{"norm": "rmsnorm", "norm_eps": 1e-05, "rope_theta": 13900.0, "rope_fraction": 0.25, "bias": "all", "parallel_block": true, "init_std_down": 0.0, "learning_rate": 0.00528, "decay_fraction": 0.382, "doc_mask": true, "max_steps": 10230}
MLP neurons of a small language model. Each row is named by its layer, matrix (up: input weights; down: output weights) and neuron, and shows model dimensions 128-223. Each number is 128 + 24 x the weight over its row's rms, rounded and kept within 0 to 255. Numbers have three digits each.
After each neuron's rows, "fires after" lists the tokens most often just before its 100 highest values on Wikipedia text that the model never trained on.

L8.up120:089143111142132148102119101128133125138132139119139105141152143096174135123107151082166059145126148160132138157166149133118148117147131146108165081138160122121089159143099135151099143106165160145145122117160133135143099153090134130114128133175150099152126167089086127158100121119140139165
L8.down120:140145149158085124125130141132095106127144201127134123102125122136095119153125115136072159116146103120134156115142113111088128153105093148072120119118096126092103115146166160145114160147098131114124123188136149145156103094134097114099134139127141127151092100148135176092173153114100128116
fires after: " the", " (", "-", " |", " and", ","

L9.up66:122142121088127119133138141099150137147094131123154111116118128148157104124155102149131153090138084144125124083110145118119179156146096171154150117142154113133161134124114102133124103122133152112125141129135088117174104136111146143175126100130115114057133120152143130120124081134130151161
L9.down66:105098137182109121059100165131104097134144158103108160175169145171158196123140115119143156121125143080177155110151099142105083103143127127173142078092095107106117143097075129121097151120141144164129133108110158136097137131135095126067130147148126138165125160114146116145136171142125129092
fires after: " |"

L8.up989:115148115115162112155114144150110170099103121153099091095136169125144112115111121133147121146123162123143129131159148139123141126102096132140127135126142164109147152135117084150139162124091150115096135132124130141132118118132094140163165128156089100118121122194147123098159153110164163137
L8.down989:087145126110103108121087108140112105109127115131137127091129156115152123144142102157160126093124136113128133173152162145095141116121128150148167147130120059127125111134126169127157132154093136094117130109118122093132143132139139124153117116118138142103085101155201087143119120133085129093
fires after: " |", " a", ";", " b", " and"

L8.up876:120150151126122151111100116149141127086101120150162124137184126144137145074089128131112146159155175132124123111154132118140164102110122131118132077101132105140112136075143130070119127119167169088128174144080105171120140120103117127135152114114168085155166126117162158173141137119118110162
L8.down876:141135149124110172100109181153144118151131108116164140141136144162239131152130113120122130128115163111176123110122094116099122160144110105103167134188100142127084165140141167088073127102134083129133115145126088131099134109121102125116157106131153118129114127119136153138138144119119124133
fires after: " the", "|", "-", " in", "\n"

L9.up984:146095111127114127149148152164142192145141095106145118141142152121090114122142153104116126176146108173176103143133156123156106090171111114143095097126134137076133135091135099146124140159124149143088119127153111120126119109127098104145133136122105124131151159127145102143118153201114145151
L9.down984:143113138150126125117116114131093083135133159134108130104121099128064183128119134089144087104143152104109159113168104138090125167123104131109195137146140132145080088123127135160132149082148133132154120142106164125112152121135164131106084138099131121090159131125119149130128133160152133129
fires after: " the", "|", " The", " |", " (", ":"

L8.up470:106121084115101108094097141145105138121092130151133110126081129096136143075112128137182146156143146097131109101168124096112165120114164105122141129109166168128150158159119125160135168092113108152106088109144129120153161113123133164146131142136104117126130149102138135100132140126151149099
L8.down470:141122155120071123122147153123120110138141155129117135106131194134125096121102129127069119156141110100154120160064180140116121104090161107084160163137095134126160104120114164118134180115153130178164116140143123107123132145125079106096113129158091128131087153130146125124120151113098105127
fires after: " |", ";", "ing", ":", " N"

L9.up1850:085162113103148121130123122143141143165137123131138107172093170103131158119148161130143120136117126156121154114140093106123112098195099127120118127099097138091136118145126110121158136199160137128106090113121135123117125095118143104149137114114127056069148131133154125128140136148121122149
L9.down1850:106108153164079117114104090142118147150137147118127144089151168166161064121171114140137137114121106137154152110120138137154093132106126150103174098158122105178114152102071094135139149099107124143108101145092138148128093139145167147166107148118089209115139122105129127107176135133125159106
fires after: ";", " |"

L9.up1597:135123111108161156132135121104123116114120108156170163124112110115133110147093118128120103170124124170158084109077125137153137136116140156104120143128146109123090185123138119159123126115160202142100077128114106108095112149123111149151114104130131140126137151121086133111125115134134157162
L9.down1597:089137105122147121115133126120155121116162130092125159167158178129168129168126170117075146150112138105122131117157121110148090121109115183141111106066126120139161121157147132139127124158134115130129160183146129122096162090122130108147115097137129172075137134131129102126129139129131136124
fires after: " on", "On", "\n", " |", ":", " On"

L8.up1121:143120113141125154124120116131091122103090128092102104122117081149164133152088170124146156145128108109124107134143121098172152162147146127104186139085123111115138128116109195163094145110126133162142141126151118105114144127171131104111131113109132166167142099123139121131136118103110131133
L8.down1121:181142139160119077124112098103123137109115141139150170113161202140142126103132113098158105161134123115122121122119169118068121129107140107147130150143129149149115131120128133162155159082163109117141196143078155117119163093137154138154137118145143134127102109109102131130129136149112126140
fires after: " Al", "ai", "v", " Be", ":", "Al"

L9.up916:102144167106126118098143150139124143098097166139149087129119079098083192115135108132153155112113129117150123100126111131100129113110119116118092156120103155163114139101122164143118124194150121109094124143135098129128141078097120125110120106097117100127133156113092120087088087141138141123
L9.down916:129106137161106108109130090063133111151114145095148088116153149135081134084119131151138118119141141152105111162162121077097120131137117112130124141136144129131109149131074142078145156157154150154111132150127143127149067167140157152134109145130150111114121145099107124164119167101145139164
fires after: "|", "\n", " |", " received", " 2022"

L8.up1763:133115115150164138155144118175158120109071101186163152142089152103131167129108131113146107157121091113141130148168153112107089136154145183130134138104113127130084113110150156144129134140151142109088188168124126150135101089116138076111119152107158141116118157103152075081089138142110114134
L8.down1763:166124132113106086128154108148122159155167152178126082104096161130077115143162079131119152126132125111090116110111164161150130127104150182115048116140165127090108157107137111145100102150136158142143104145108111103120136154187152120164117124169120117179160115088141120152100163102147124114
fires after: " |", " on", " (", "On", ",", ":"

L8.up1198:150139107141132097156146123124189143109130104125127133133168126131126117097100165105141132151116085170161131150112111134120162140113098151100121096164112140151111109141099119139145113138109087090099105116145109161133138170119135100130134140137082106152150165139122147124104092123101090090
L8.down1198:093115144101135143125094144088124137122146132136172115165117156180098143114172116101081139131140113112138110116135132130131121112104170128116143136090109177117140102156143093103136177145110130140145129107111147109106111110114118129119136094096128123107111109125101131082131119155152093150
fires after: " at", " the", " ", " p", " In"

L9.up383:109129080113120095159135097112140120139107161159118149121144114083137186156167134082117151106154154089124139132118130114120096136138113106153110104128141137130138149175152080101142115180147114165098130140121131148136145119130105084146185129121140124126125132136146126109154139128142086172
L9.down383:149139132138097136150166127144115076079123133160078114129158127116084092150125126121155124147124092104131150110186172145165132146140123125088126123097132168074112105128095126133127141071155082145139124148110131149128162136136128116146150093138125145137118122127154137114110116071162109102
fires after: " |", "\n", " Conservative", " control"

L8.up122:108137105189119095144137163124105122141110133140124092140101110148121154074122134124141094167109134141110108136124120118135100151139149129123133147140163112101121186110160137124141158155142149127112151144116156186154162142109150157142119151120139177098091102110153123136096091140112145083
L8.down122:159141161177121158127138139144122104117132112138146112105139158129125096137147105078088142135115117141128171101151153132131131102135158135113161148161144143103101133139141106102137090107156158110076121155150103153115184184137111162119139131115124151115106120127144135141103104137151109117
fires after: "-", " \"", "\n", "==", "av", " ("

L8.up1248:115151103115148124113136155180106102118121097133174152157155135109108115091095116122140085112101114199153107140115109135169117108147132108138099140077114144150146138144148132131139104163092125117136159123143110103192137148154164134114141131153160113076126127171098113128127124152131131126
L8.down1248:142106136165098091110119153096172153157117133125119098095101137143122124141133117136117137157141144120115143117139109147098123197124135145141172149139162107084105138124110114139105124134122126142140107136100196125121124138153132176136124121126114133104107147067149100133119110106117128142
fires after: " the", " The"

L9.up451:110087130115166144146155138093125119142113096107117121092131127083116127133101130124138086144107120130159102120160152113066123136130112163124166127116122100138131121106201173124132113132127117148145122161100104132124107133123174127098171130102107100121132092145140163140151140120114140110
L9.down451:098136115146119138111100176130114105136115112159092100102108108116041091183112117109143133145120122148174129101150159064117104129133120107140168137142153149143133115176149112168134130139127115138108110134099165121132153145140123125139130133142145123111094150115129135126156125151094150088
fires after: "–", " a", " of", " the", " after"

L9.up971:156125146120125106169177092137160119109096118098138139097110113108079130124176112142113121157116161165100142117098133125116142146127126133120110105124133155104091088108134176144106111146155152107125112110144112129105117132189147107154116133133147124111121152118152116086138126175121132163
L9.down971:165148142113118120145162101113141097144152139120120130136107155119070147110129143174147104146142109085138141103139155104103104145111118163117106081129139107066083151133106127121095118161146162117088120133121133153142150129141149105115122160122141138156138155138161144131168171118140161174
fires after: ",", " (", " |", ":", "2", "|"

L9.up389:129145144142145134099135088120095076139102122151190171113135093145124116144111144129159112135109123154150099141120134133164113115142105145144109132104083124172145092174139111126109087125157108153170126140134117157142131166117150156108109139150116125105113124131125125137106141102162118138
L9.down389:113123110092153182072115136145148128106130130125131131115128156086133132130165138097086136121105111146084121108149146139135127137160095136101107119110119131144115141150137131143148168083140136097106104121093165099135168143094179125095128065168140176115143116112147142137120107120096143110
fires after: "\n"

L9.up1342:105110105145158180148155099091096121135128131151143122121129160126099121089150156139147149156102150133133085143164169126118108079123128159128083135144087127098114123174123135124090154119176169126116093153113121141125131159138111140151161153097098108141082196134094140115114119134080134090
L9.down1342:115162155130103170104114124126159109142126099179110174143128157148166141106090098097145123130081145166148153119083135120148101125062170162129164145101129096144133112114138174138107138105109133125127171102148146092152163096168120106123138119154128120162135174136178084112149128069124120140
fires after: "|", " |", ";", "\n", ","

L8.up1968:131134123117122170127158104171142140128125170166124090176128122118128152152147123156146132128092157152139141173114133123174121143094087148154140119126118130117129118120118109111098149105120100094086115127089104097144086061119155103134123139118152099160138169133088109109126084096126072149
L8.down1968:115153106118185129126153108095129160153113150127171118089157148146115099130124137111096126147130100165172097089146132164116111068087093124098137120147104109135085169144102113152148137149139137138132136136141187187114122173165167147157129153113126145106084109139120097133098121123090132153
fires after: ".", " the", " $", " is", " not", ","

L8.up951:139117143119161121184144126082161120082097124144092132146161127141137104124141138144105148130092077153165146113101126112143150133110112123156137132129149094128156111088196103148140138115137124151191114099090161099102133135155063166154147140109111118138102107126097100110101153185171120111
L8.down951:133116112100126120163162109129134139132128109113113122158182122078107106137123127109155117161106124131134115094112172107129113145133147103170091118116141098087141133111109117137116115139121121130143117147115107168156173096092123099098145118123130123120106146145151128119086124125146127140
fires after: " |", ",", ";"

L8.up794:125156091117150099075123094116087158089072140118123137135145165131099141095081082124116123118158137116135105116121106133121070137106126174111063113160132140105112140125104166131160120102113163064099156150147115162140144151100105122136123153171121121158141102132130133115129113098134153137
L8.down794:157101152098147098135157109092136137092147087152104149128155144116098098106123074129103121068159139136159131124136131131155113108115169137172160079129115107106144131164144104102110150119190142128092158109086123128152110086162128124144121116104115132157080148149144101155158119103132135090
fires after: "\n", " (", " \""

L9.up667:135074115177126132170132123155160185103160126131158103175147113091118217137116130113139114157161097086156112145123105099110122155137143153133114114138112116093123115149159092111119144098106131099121095112052116132129118109123102173150160112107137134127134150150121118136154064132121145125
L9.down667:156147112066109143132106120151129076156126117147082146078098159161072097132101125110134100120114100136073129095120131100132146150129129156128102118136107179102109120152117147105143143131113137149123151105138140144123163140164109116142140114153140106142132115126093156136088184125139088112
fires after: " the", " a"

L8.up1225:138142104176155139131159104114096092166094143157114143119117125127148120108126142141145128085130140131138131173117114148202112130129090090125093106146147108151094131148126109154106131128117100140148139134138121115144157128142093095146138145144096135144087139133152192172137132142118141128
L8.down1225:136087104080092092127132161085144119093141162109142126141117120152025124122118136143117148113098147114138132097136117146102147197143146110154116144175108125112157109131105119137109129173098124114082109142109123161140117159138174111160117118087172188098153084094154103095135154104123131144
fires after: " |", " n", " ", " million", "one"

L9.up821:077129085138140128133144158109129123128070099141115129141104147127116137093185123121149145106172096119138095139107101080101170120145106119162122111135144146138099145112133137145142140139107127128133107088113151104164099151147113158115147112152131131091148148146161111135131156149122187065
L9.down821:153109167100168151098122128084141082129062105128131152108145134163096101132162101127118122177096165133185118107105158166112123110109102125093153117146150129127150099101130119142164138118215129101150126152124147154178093159120117144137133127115116131140131126096132081108141118122150125136
fires after: " the", " |", " a"

L8.up605:133096126102117096143152122144094153129094137099147165131109120100146093158095117124142117136165098080081073120095161114116086125203104104135086121107103101105113126133127125093124159161145129130101119127122123117127158163133134082118123135111130136125121130146165101123174131144123142104
L8.down605:138112101137176112121116165086110091105109128126129086151099097106076110137146137132101141110137162162165133168121113123134194108118138113121090138110105121131106133131102121172131130112117126121133099123156132150139135135171092154157080121136147126124165139153124153119119127114095146144
fires after: " the", " his", "′", " r", " her", ":"

L9.up995:118112026133116134179103134136113122136116137130106123159132115144089109116082135141124144103100120156121132127156105104146114152141118129126129090109166071111174090114124111124155112120146155141194145156170084105152137162149120132133138147142094089108044140138103095101109110121126142125
L9.down995:131091173097127088068131109134166111137099103124145084100134127096141160147161151109118127147159120105115120131133137112111158129152102112133110177115065128105097122127094103144083130149121127097085117144111160116123128117119112174160124107131136176144147105104154156147117159128090105130
fires after: " |"